{"qk_norm": false, "init_std_down": 0.0, "beta1": 0.95, "beta2": 0.98}
MLP neurons of a small language model. Each row is named by its layer, matrix (down: output weights) and neuron, and shows model dimensions 128-255. Each number is 128 + 24 x the weight over its row's rms, rounded and kept within 0 to 255. Numbers have three digits each.
A block is one neuron, or neurons of one layer that tend to fire together. After each block is what it responds to, as a language model described it from the Wikipedia text at the highest values.

L3.down166:127096108150140141117089077076133140122143152128100134136112092129123097131140133140184129180133145101152135158140158106139103129127086136101148097123117096092116125132127091116120102136130160138133095112111115112149112132165110151142111140110110144156136144100119076146126116153126155111136149157092155117141131167111108145155124092139133124132096146132127103113137141130127136119096
L3.down239:142099133126127096095113102115144101162132155132122126085132081104117123155133116136105088153100125123147145139127134124144079081111098133158140140130144099109117149133153072137128102148168156109121114140119145120151084144166122159147118160144102166133163121097121117132128122151157112138093138151151146114155115135129098097134122079154159139141152106119131102123117152131141139140120
L3.down637:095130144136138138110127122134145088146119121150113135120114136110114129140154142103097143117130112124107142162084147107138126143113159123166127143130140099129116165172125112120145107120182127125118122106142132159187125116093131132115160096138090126101137140128122147115146107161144148160149131140111092098087119099167130152116143132094107103163127132183119133123135136115159087174141
L3.down699:174085120094147116188080105133144115122111119117151154122117133112132135134134123149107110124114106086156105115156162075146115135110094119089098117102143083121126117112103104139103147150163131086179079126114118132126110148160124152143149141128130122125152113111132110145147124169115143118119107135089190133117091147169147111153118159126144090129097116173115106132104130128139160140133
Description: CJK name characters

L3.down192:119113113142125125085161110106108130157143185120115157115134106148086111080150097125164129122123104080107161118138077121111148136130093135092106117130094136119126121130127105171130160112103102139074146108121127091161092092112138113092126125116123153163109085139174120121130141117142178098125088149121150141106090111117113153110139126118158108123132166118083101111136108130156123144132
L3.down348:154137141136148126115156100124181096105105130118119132101092147118122096070140166138153147104113142140124144118128163070128134125089093119124077101150137120137110150181165124156095103123156117123146121160124102111150142130164126164153170122105105116122091084126152154128109089107147121113123123134147078138129121156147093157091063128117163109129148126158096099112100126155205101142109
L3.down379:130124155120130145077143083086138106157125116122126128134121150100133159147146163111140122138116147141121072115140152129164145126200130120151117123084158140096115081130147128119087170140106118097194185133069107071190150111132115134148126133131128130176130080145146119118128114109158170152146103176121104123147120136138114126100104164085135137143098144183179104088164183137110153169099
L3.down682:183067147089153127108170094106123110138124123093162140175098109122101159079152119126107076141129099138174121149143137116131109101139124136111131139129103117090122113111101108099107134107117127131152155137107125103145115148115118133111147124115104136102114122125167084111098114158121126123142149141136108108157103153102138112115093140116163131104142127148094099104183158099140139147184
Description: Word-completing noun pieces

L9.down9:106182138108145127152133137128132107126089135106106136153114123130123151106123092133126163190153129140132128135128122093122093107171113082089090089096124104144131134094139124153118135156096118108081118105122135159100102112124098143111119127116108156143158127131125146148115130108142154139128129118109149145121106103125134118173178143153083121134129140131168160135121132128135144146136
L9.down377:111105095113181126128104128132105123138108118139135159174138183134143109139098131105101144126087154140091150084089124087134136149126133123117127138138114165133100112081075113134113126153162107104123136149123108106119121125126127158114124129107156125119128128162116106133093097087104139150102124112110109131078147128073167108113102131174143142119111147115149166116121066096113120121130
L9.down410:145154136174105137126083117103071142128106130143121122111105138141148121116108122114119175167084154092106120082133139188092086108107093133185132167122151127178105123157127161133122150150126142109120129137110092130126145151120151102155153160125149132139137104164144128151106116125135184119105140118094133157133116117105131125108142128162138134167101145108136113133130104129107122126075
L9.down618:144160136114087107148099146141145132131159128121097140116149126158146111159095114113145159121137136104111150117136108126134163089106125159096151159096122127101150118138101118149128091167112120156106148127161115102136132101120107143130101148146090118141099169112146120157168140121131176171121096122131158115157148106139115127113151126187167070131114151111096109116132104151137141118130
Description: Mid-word subword fragments

L9.down143:141108125112136140131111101136094141142148095129109116105183162095133093109114073109049128177092092156148120109164144124155117086130138159130073126133168090149142125130080122109097133108139136150132121113163090105127119127139141162138087174091089122132138148146126150120169127133162113133131097150133130120121131120125159159115135115131118080177141153197154161095123144184129140107131
L9.down342:155134160152129114172109105114122112152098084142105107139127093123153124099139142128086145175141094104151129146117137121112105094113117157091122143123140127147105139118152121101158130137108150135174127141140165152135107145143132119122116150138141089103164183136164137109156175192153130117130115122103113071047107151148080128148165112096136152152138126145142175111140127156162150097101
L9.down556:108131136102119122130132147106126088140141137119119125116092146145101142104144134159112121160108124124113172112167124111172137116129143066125099147130172161108165098153127161086107153136146113130160116152135124120115091105140172141087151126139162099105199157144144114137132120115112146149112106128143147146092091082147161080125100145093151135120099163100092115108098148100125113148115
L9.down596:112187149082128161101178123133128123165098089151135134106111112103145116122129097111130140156123122146116161127110135183117113107104105154102132163149143117105135103147109146165123107131169128166119111146137109136089134149140119151113112178121120144183121142155130132123115114148094127125126075111112155168124122156112115160171150139090140142105109161192098123117118118100153125135105
Description: Personal name completions

L9.down85:147129120106110096128126101110156147118082113131125149117121090136114147155162133097143119102144118166120167143102091124089127119141177136111107129122104129135132148138106174107172090131084116134124137104127118130129113103130169121143111116152112184117076184123127076136132103176119123209093155128169116130158154135084134131114108093131144164105120122118110182138154149098145129073136
L9.down246:166114086124132144131120111141151111147158164149119123139123122124106126129176120115149119136158109158125157079117089134118120130146150087159081158155147137127127126120134163126111124125112095123137132136161123153135153096109098132138129118120116152149156114111125131164077152144169098149152072141093128154097121086076144105108109104137132135115136137136114140074100140139146078119117
L9.down341:171138121095124114092135135130124185114103147115179131127116121166122117157181117105090159117137093075179102142144109124149123111104114167161130123117124130132124130123156143100165091159140095093054132179148135155148113119119151124132153135112102138145121167151129119115124154159162158092105127130088130132096164104124123111108094136147124136146142172141137147159133077125167113112125
L9.down491:174103117133152122153159138146123176125140172151148114119161135108113083124198092110125126128136076139136153087105126103145131126130131102137092115127107111121152157155092134146151145151111085120119136119135082137125132135101131127144107161144116149104142115176151098113104166137099131167099163123164156145118135112093093076152125146169159130124126162155102095176143152114155067115136
Description: Passive participle completions

L5.down759:115128138112140113128114099115155144123126112110148102123109107119130140122120128099141131171128106114111123151152138105132090122105123131132160174145107143127130120154132132108128126139146167163116127103155190162146125042192089122131128132126134158130113131137120136148126166151123134149119136107136110145106113108143135160178098115159117128157125112140137155129147151132123148116100
Description: Mid-word first-name pieces

L5.down450:147182154135091130160168127125129093102090104107111154131116136098183128164143113139095123128172159114165150119154147119132093120133163147104130166106096111112133085151133096140119133173104111101130135121162123123114103140114095132152135125107145129131111120091125136123138132155153065125162123132137125112136086158099128164158124166086131127102124138144169077167128136160152074131117
Description: Mid-word subword pieces

L3.down48:121143121149199127142122173135200114119145112123126060128122137115113110077141152120119092109153122097156120153104134136136186128158086092095138140115133149163124087129151100135099115115086128146119118134108194143150147119102127161146118126118096119103143134189166104125124113107135169112133140120119113150152158123095089139152101110106109054140164156132097118152094102109120103099126
L3.down109:122102132143116097150076131127149063120124145159167134124129151124131131111142116174140110160189169113083161156148159145076172133170127098122124134085171145121092139101125142159118091108119104083165140130109129129121103066144148145124117135134090120166154174129145092068130106121116118149166132119141091109167125203111153099143134106140167146112121106150142190183162136132114120107117
L3.down213:107124165165144111158099135149145134119133101058140133146129152151145112132119134058089154139178104154171132132103103151129140125156136104185082116153103147084092117123131132153100141152126155116120104154121156143119139111117148113084138141118120124136168102158092149094118116145156108074150140119124117127151106127129094095130111093091169132164110162198165129149082125115136141133147
L3.down347:129115103125128139135124149114127112136084068087098100099108149117156127128131099091157122143080120133115125126125076177107107139109106137155137118130111150095086079119102107135130121156127135145128077080127104152116145113129140165137132155128101154110126172134157138100092163107162176106149130099099104126125147131153152116110136094128159122108120124104171161173118115144117128149135
Description: Ordinal and month endings

L3.down248:135119126129132114108099109128144122125130145143119139148119110086134082108126165142160121120133134118113133093106133123114169121074140141163125133087153136149132101129142117103129142107119141128126133138111171108123117092125135104108158132115129096117172119140103099135161132159155099107144138080174135068115170169131127126115149121169119139083139146111129138088155104119112120177126
L3.down496:137116126159136124141103113121133091145152105159120135115117084130135150149145146118090093148122134123142170137130101127128100126163104162078096168115099154162123141121097145162133126104115079091124152112137106151147138148156149118110135144113146154155114159121155120124135143128127136104155155147086129111151118122139130109106039129146158087117148095120098142094154108157120141109120
L3.down597:158164125149087158128131096107128113163162145127111121155113120121144139136122114138069097154134166135112092121132112116125104148111085096152131146122171126149171115117087110124117129092143160129119134102085125143109090132124117145135103138063103131104130144113117110121135117128138091119156129136084164155095109129128073158149128109168169138098124131142091152091124100126131088113065
L3.down717:111137113137163120051149121142122062149125126082106117115140113116157124110082132097127149122118111132126124142155106114159119164140170135123126122133139151148124121134185168116138174073129156106110127122171146141135120134080148159154117092156145164133133129118171156117129118165136117144119149129119136142114144190144099147108155134092121076154164123121086103160106130139128111143135
Description: Prepositions before objects

L9.down201:128158104098126096152144135131105156119144116152131175138127115150131146121174097152112138129119144152114124133126144118116100164089171119140074140150074127107078141135139150074146158081106136138140107120134116093109125105134156110153158089129149135141178126092110118146157181102108104133161149118119130168134124174126159056129134123131160147099130145103145168131104158129153122134101
L9.down254:132161128148103079120156151131147137135141105113176133093113103112129148157128124123138172120125099127077118165158057141147153133130095092090112112117170130141099112137120117109156123138109173164113106111112128129148119100093101116174111142163070121136140113107144127150153094079121140168140104143103109149121134097121166140145108092157102131164127134134134087130115111110155109082114
L9.down302:158143094129106128131125180136143139127129109108136055079159113096125161103133137164073148097119160091124144183179140111148183147124105095118098099125143101124137117138133104147133151101129123144091115122135161129125133120123122110137110122078165127158116085137151139142134107138117085150147122149126138128098143112148134099111096086112123145149141095107120139110134138110103130125146
L9.down759:112169117181147151101128118123116140112109127054109119172143183043119126141166088118105096130117140089100115094093142141134134125139109088157140122171099135138082147148152139134138141116106132136139118080133138139099142135088141154088088129113119119150144117117116116122106174115108150135172160138159146133090125101082143153123101173120131111140079127136141123126146175134156108122121
Description: Creative work-type nouns

L3.down306:130079107133094101135122146123140149159126134091114131131126123114105136145077174173067082127133142159117141171132110157130090160136093121136068112120135136120129129137109103118133145096136165141127157091120121143115143136127110165121126110143122121141167142126122118121165133132109170085139106139132127107138130156159157074105104149108167119189136125145144152155126151131147179138092
L3.down518:157143116134151124132109190124145142143115083114138106179135129113182166157102164151112107142124177121105131103121102123112155087145093131117142098148122136125089136145142101127116110118121146171136136130124143139159187128156148143136107123152143124105104129163092154098129131109123143133164094090106123141156112138143135118164149129148150087174129096142166171112157131142106137121132
L3.down591:115101160113128157095146110132136128170122106150130146132103156111138155139158143134145131130113153171163110125150103135136159157164138143150160104118140140127126131106117142121118115157132113096136148116148109115123124150081153145110141137060127089101134150104140153098127109161114136132153118080110118134118108118114172087145138168126115157104147133135125128102123088159109113143117
L3.down641:099141073151127111127118113099166146157116122125123108141137147134151133108104140119132147098145141111157160129118131136133145112162122153125129125124085102123137101123116166141132165158137096129126134147154129078107096090116159087176159153130115106118118140122118122174123126116095147130118124114121160122123112134135152132115072163168158145229093138088137119161111144094120130159120
Description: Infinitive to, possessive its

L5.down491:119126146122119081164183137166122136129100101104146110103140152147124115127132144142128147112110144123151117150140120171169168116139148107163171148119138156102140102097134146109105133154123131112102143120117159138116090115111145094100107108113095136167128160145099115109150120150147129112131162164139109133150162174126084083101129086083132113189135136176132126173133106122135130139125
Description: Ordinal number words

L9.down144:112126118082133106141156138148160090092066112147122141145117105107115186114136162149097145153132138154122115129205113103131128167163103131116125158085126120163067168136084128114141107130156106097105116166084129134118128161141121128139158102123089116176144158127133144163124152150140141154094128139141120165123131119093147122144117153120125161168130115085134136104124139099131174124081
L9.down389:140116201143113151097170136103159141117120095145145178142114118129139169139191131145153142137149121103097124137135120103145152162112127141108129079100087121169117087140113129121129138097139133089131135143094151166128108136111095106122124128071092150207161158112124126137125099115127134106124159121102156167164115148116155133184082150183150097163134103093135150138109125144098168134155
L9.down481:132143088126129099154157125170153175139115142166134101135141153129155148190097139129136148147109172083161122128118145113100135158136084142109144154140135159139103141155102104109143086108129130122138122122148143150110155104118068166142140104176145060107143132105105103119114107093129106110169101131119153141077131137115108102143136136069143143162124164106143125119111149141098139154145
L9.down729:128093112158085099155130132143123103098152132098127120151176135107127135146129143108128048120147134173154113104151126120148122141093114087127165138106110140100102128110120112142146126088069180118130103142176147128108114123116097128127147113108143124134158156147152140130080159113155111070166153147071147154126107134097105129133110107187144127141148143172086159089164130153141168098111
Description: Foreign name word-pieces

L3.down103:103120135118128121108137130118142143153109109199123105140133085122097120102118111101177127171117163106084149136127137125132075115166172183136109136132131150161110130152121146189135139098153090135104101125145152151106134131116178129159129155155126118128118127116129140167141106149108135119149122072142104124125076109170135106128172158129152123079133151161157139114164092083149140167082
L3.down134:113150101103109113127118123141105146155116131104128121134120148116134095133129107119122144142126118127151186140158164149148128114087112178124176141142155158106119138176097141133076134135181114151097134113128156094121121118117104152163138103115091105105109154121114147109146148215131120141148152164135160125114144095146167154173128124096132099071158129164138131129149162118152133121110
L3.down268:117131132128099146105135126103120144165121128122123091098112158167115126113096114138121116137128140120094117142152142150121122059166089157111102124092130099155116190155119103112112123140133121135132097134161137129097153136154116139143139132166107173128098142127084142152101112151119130133170110158138106125113143148133134149105122127119149098167135159132136141143119125130142109168095
L3.down413:120097134089105105147103095143130086143104134149117116158132090168092128124099095116133080193160099114107099144117119142090081134104124154159123116103103084161106162134183161157108112138128127174131130122138153146129103136152142118121102103153110102104170121115115135137150159170140144134155111120142103106111149161157099138165146139130155131108088115177140141118113121123180153128089
Description: Name-ending word pieces

L5.down708:090104127157109084135132117085128103134132133139131131149104119109141145130120133093099081101145117130125171123145117142159172132187143116139101144123144147135109123141137140101092137170106137132130125114116109142134124123091129164116100144131116129153126150156114084132116135116158119140146127197167105179126104109128091071107108181136140155117068145146145100089137168120171110075089
Description: Abstract noun endings

L9.down22:170117174161143132073111149116077187123090132118135147080086109100132105165163147124132137081116118104114149118105113151128159115146162154095161088142136158118116149117137182159121173103145108167182111105142115123062143171142123150119140135120130117094146121126164129131157107110163088169156094091140111112100096185112130152119106142136100139128095101115131107099128128107146121127125
L9.down213:130116139114139181148163128094140147075097120162131151129165119144163114122150146083160178131139120117140113117159126167146145087115130141107111114116099138105083111156120141169137120115110113114090141141149121144117084177142142114180155148089110128155108113124082167170131126130113120095151085120100158145145090115156161119127109112092123123171092151124146135112127147153160169179120
L9.down407:155110136151140137136148139150133155067133114142135146140155127129146149146142166159136131091118090129115143135124132096115179126164159139135118081117100170121130138133114129128123107141139132163132133139139130144129156170136122139127104122094132122114085101132149093118144124123118133107141115112141118103135131135162116136128114116143111108128099142128129162123138133112130143118135
L9.down685:157123127089099154153110152147132139093154129123145192115146109159121133163094132105195174026108128089169110140133150126113210081143160144093114117127067193113133128155151108114155150113143138121165114158120141140134146183143079127143105125092103141137128124106146138138153140109104124167129123121150087153115133137156121131144094164126109147147078132134093112127165119133119101135128
Description: Mid-word pieces, CJK names

L5.down703:125110106150172134122092132107158104125079117079137095117165145121143159128083129123144140125133150106157155167137160146156127090150170155184129089100130104116134116143108144166126145136166152137115149132175148121074132127105163095130139124107149128088119099144164159157144144148135145112138122111123162099132106113153114116097090200144157181212128095111130140168135085097158111154122
Description: Possessive pronouns for subjects

L3.down480:082171119141108136142140115142124146117133067136129160132142121131086146138123116169133136135130096103068133134149138137138147150146139134189086151093129138151169107074160149120137129128116134174133127123142131121131134134131119156137155179138146137193135120099105145171126122127113116120129095073088168137113082152099125122153117126131121103151118123160169119118109104143133129150114
L3.down493:087155138147116142160113104141175143180109163133103119133095148138204146108122121102071139145149149145156142073148093102108201148094085112134125148110141169106111177162102084111135150138160143135170124149140101120152137142105119108141134152096118116119123179096138097119126090140131125143123117149131102116133100156098141131159109149120117119150178103106117095183091133135139137086158
L3.down517:160130076151153114123101117125150148119108143163160105128112130149070127129163104122114113104090117141166133134092097134096145084143155134128130106128145147144114135085137096128099129153155095103147109133142106174114126159134113142148107151196103165143097142113156085129120149100087062168137143159111148138114127100109128082116112137105135131109142136096173158120163112151087136140154
L3.down612:166152090144118122136104098121153144110105110194121115089116114146099100133128184145132108101133122098060171134146092138113176142145173112128127151099125110091188135101145122131145118158144132126148129120118129117112161111123120112122127149102129153159146161130137157140073104155145090094162117116138127123108128126129086106149137170103146093156152127131105135132088136153108140111143
Description: Mid-word country-name fragments

L5.down549:106153099107136143135114137133143126106137167095125117113132127107128122134144140121140105116062112115146098127143081102136134119125117111119102134122116124106117109149125136134126130139131112116106170160144180113108152092133136130063125134149104107124099115133156119159135139137154114125158129118122141134129153126138168133156149143140113113101101132143099133076131048110127097144091
Description: Final z; subject pronouns

L9.down123:104103164075097149114119135151145136153171122168137104197141143137111148121125131135103138128088122096122139099151100127149161104120172149136153134102133154121150137112094133135160106099162098129105137125118119133138114140154108129104166093099106119133115175130119140134163088147136151108151121131103121111102114151125147122170128110187118087193098111137148122102149075107116125193188
L9.down315:091141067116105133145151127136151125137116107095139082108099104117137127115132169119135092099120144085106133134136119114138074112115114107168148157125162121147120128129105111138154165095134143138085110153122116191159127152103169152120108122129154149120125130089131161135112114161128139095119148129142094134115114115075112085147095122138108099134125129149150139160103079121132092106157
L9.down318:106119149128124118119134096175115111123102081118099105116140109137126101121148116147073091123120137155164125153105110084137141093132097146109124158134161160116111111110151122128131121161106138132071131095109112126116143132178133163125139176113155099140137124131175158147159115118163115112114159109147159172166121151065122123137159130108124145162123130119105132132122138135069097094168
L9.down632:182114163105110138154120134122155102100135136145115113146120179142127136113150109172115115114201109104100087123132075081112131161168123100169117111080144126190131149118051129141118140094149147159102137163134084158116153139105131115121109129091117131084130105187181153104142107139141115118145128147156112155149123125135157121125109148113128124144134124148132074124168137144116125144101
Description: Article "an" in appositives

L5.down764:166106158132134124108091123123127098154158169135113160161135114108146133141144084119115106152201124105151125135116159095170123121105089142143105110162153116156109130120126138140101108134144148148100122095129123135170092120181133132104112132093167131130119121107153142108142135131188142172146143150111116126129089085129117105136133116121097136132162117131108103165080115085143119113145
Description: Incomplete word fragments

L3.down190:097130158137137082133106100157099132117102107089121120127123126146159127122140128136110130176108119132128104147154107117152109073088091110095113144111173116125150130134151166114139132096171138146130093116124153070115159163133136142128088136145128173099102128125122079157121115165165156158132113145083120132136105143087136127195096127143133162113106112108121132144129099087179112102090
L3.down315:120111115099127130107151081128151186110115131117122145193089089142199088091123104108127176132093158130109156108115140109109111100090086148065122084136133138137181166151101127138117130118139135152107135097167105086096106131129159123162148108152131148157123119100094103178138116142180119115137127101102130164123116107122168135105175114136135104134154109124108112152143149139135139090113
L3.down333:120133126082115138115124104131140123133155137127152127160120116128161156134173110162104129140146177132143161122133127121111165120111130084158156127113132129105115175101094091100113131128171075089140108124103161126170130107116115087141160116130171108151134137087148157103125120124163110149170168139102152159141132073127105112165062164087077119161109111115121144101078152126122166139121
L3.down481:161145087127121147166152134146139126135164087167143125146163188145109135133165080170149102157160148140138117140113131101092125074067118138154088148129153111097121122103085150115138148114107144101140145138141129110141117100170111099142140180132116126110119148118139156153125145149135124144108120128103144145104106145138143127183136112123125085095149143151127105137098125118132154151130
Description: Letter z in names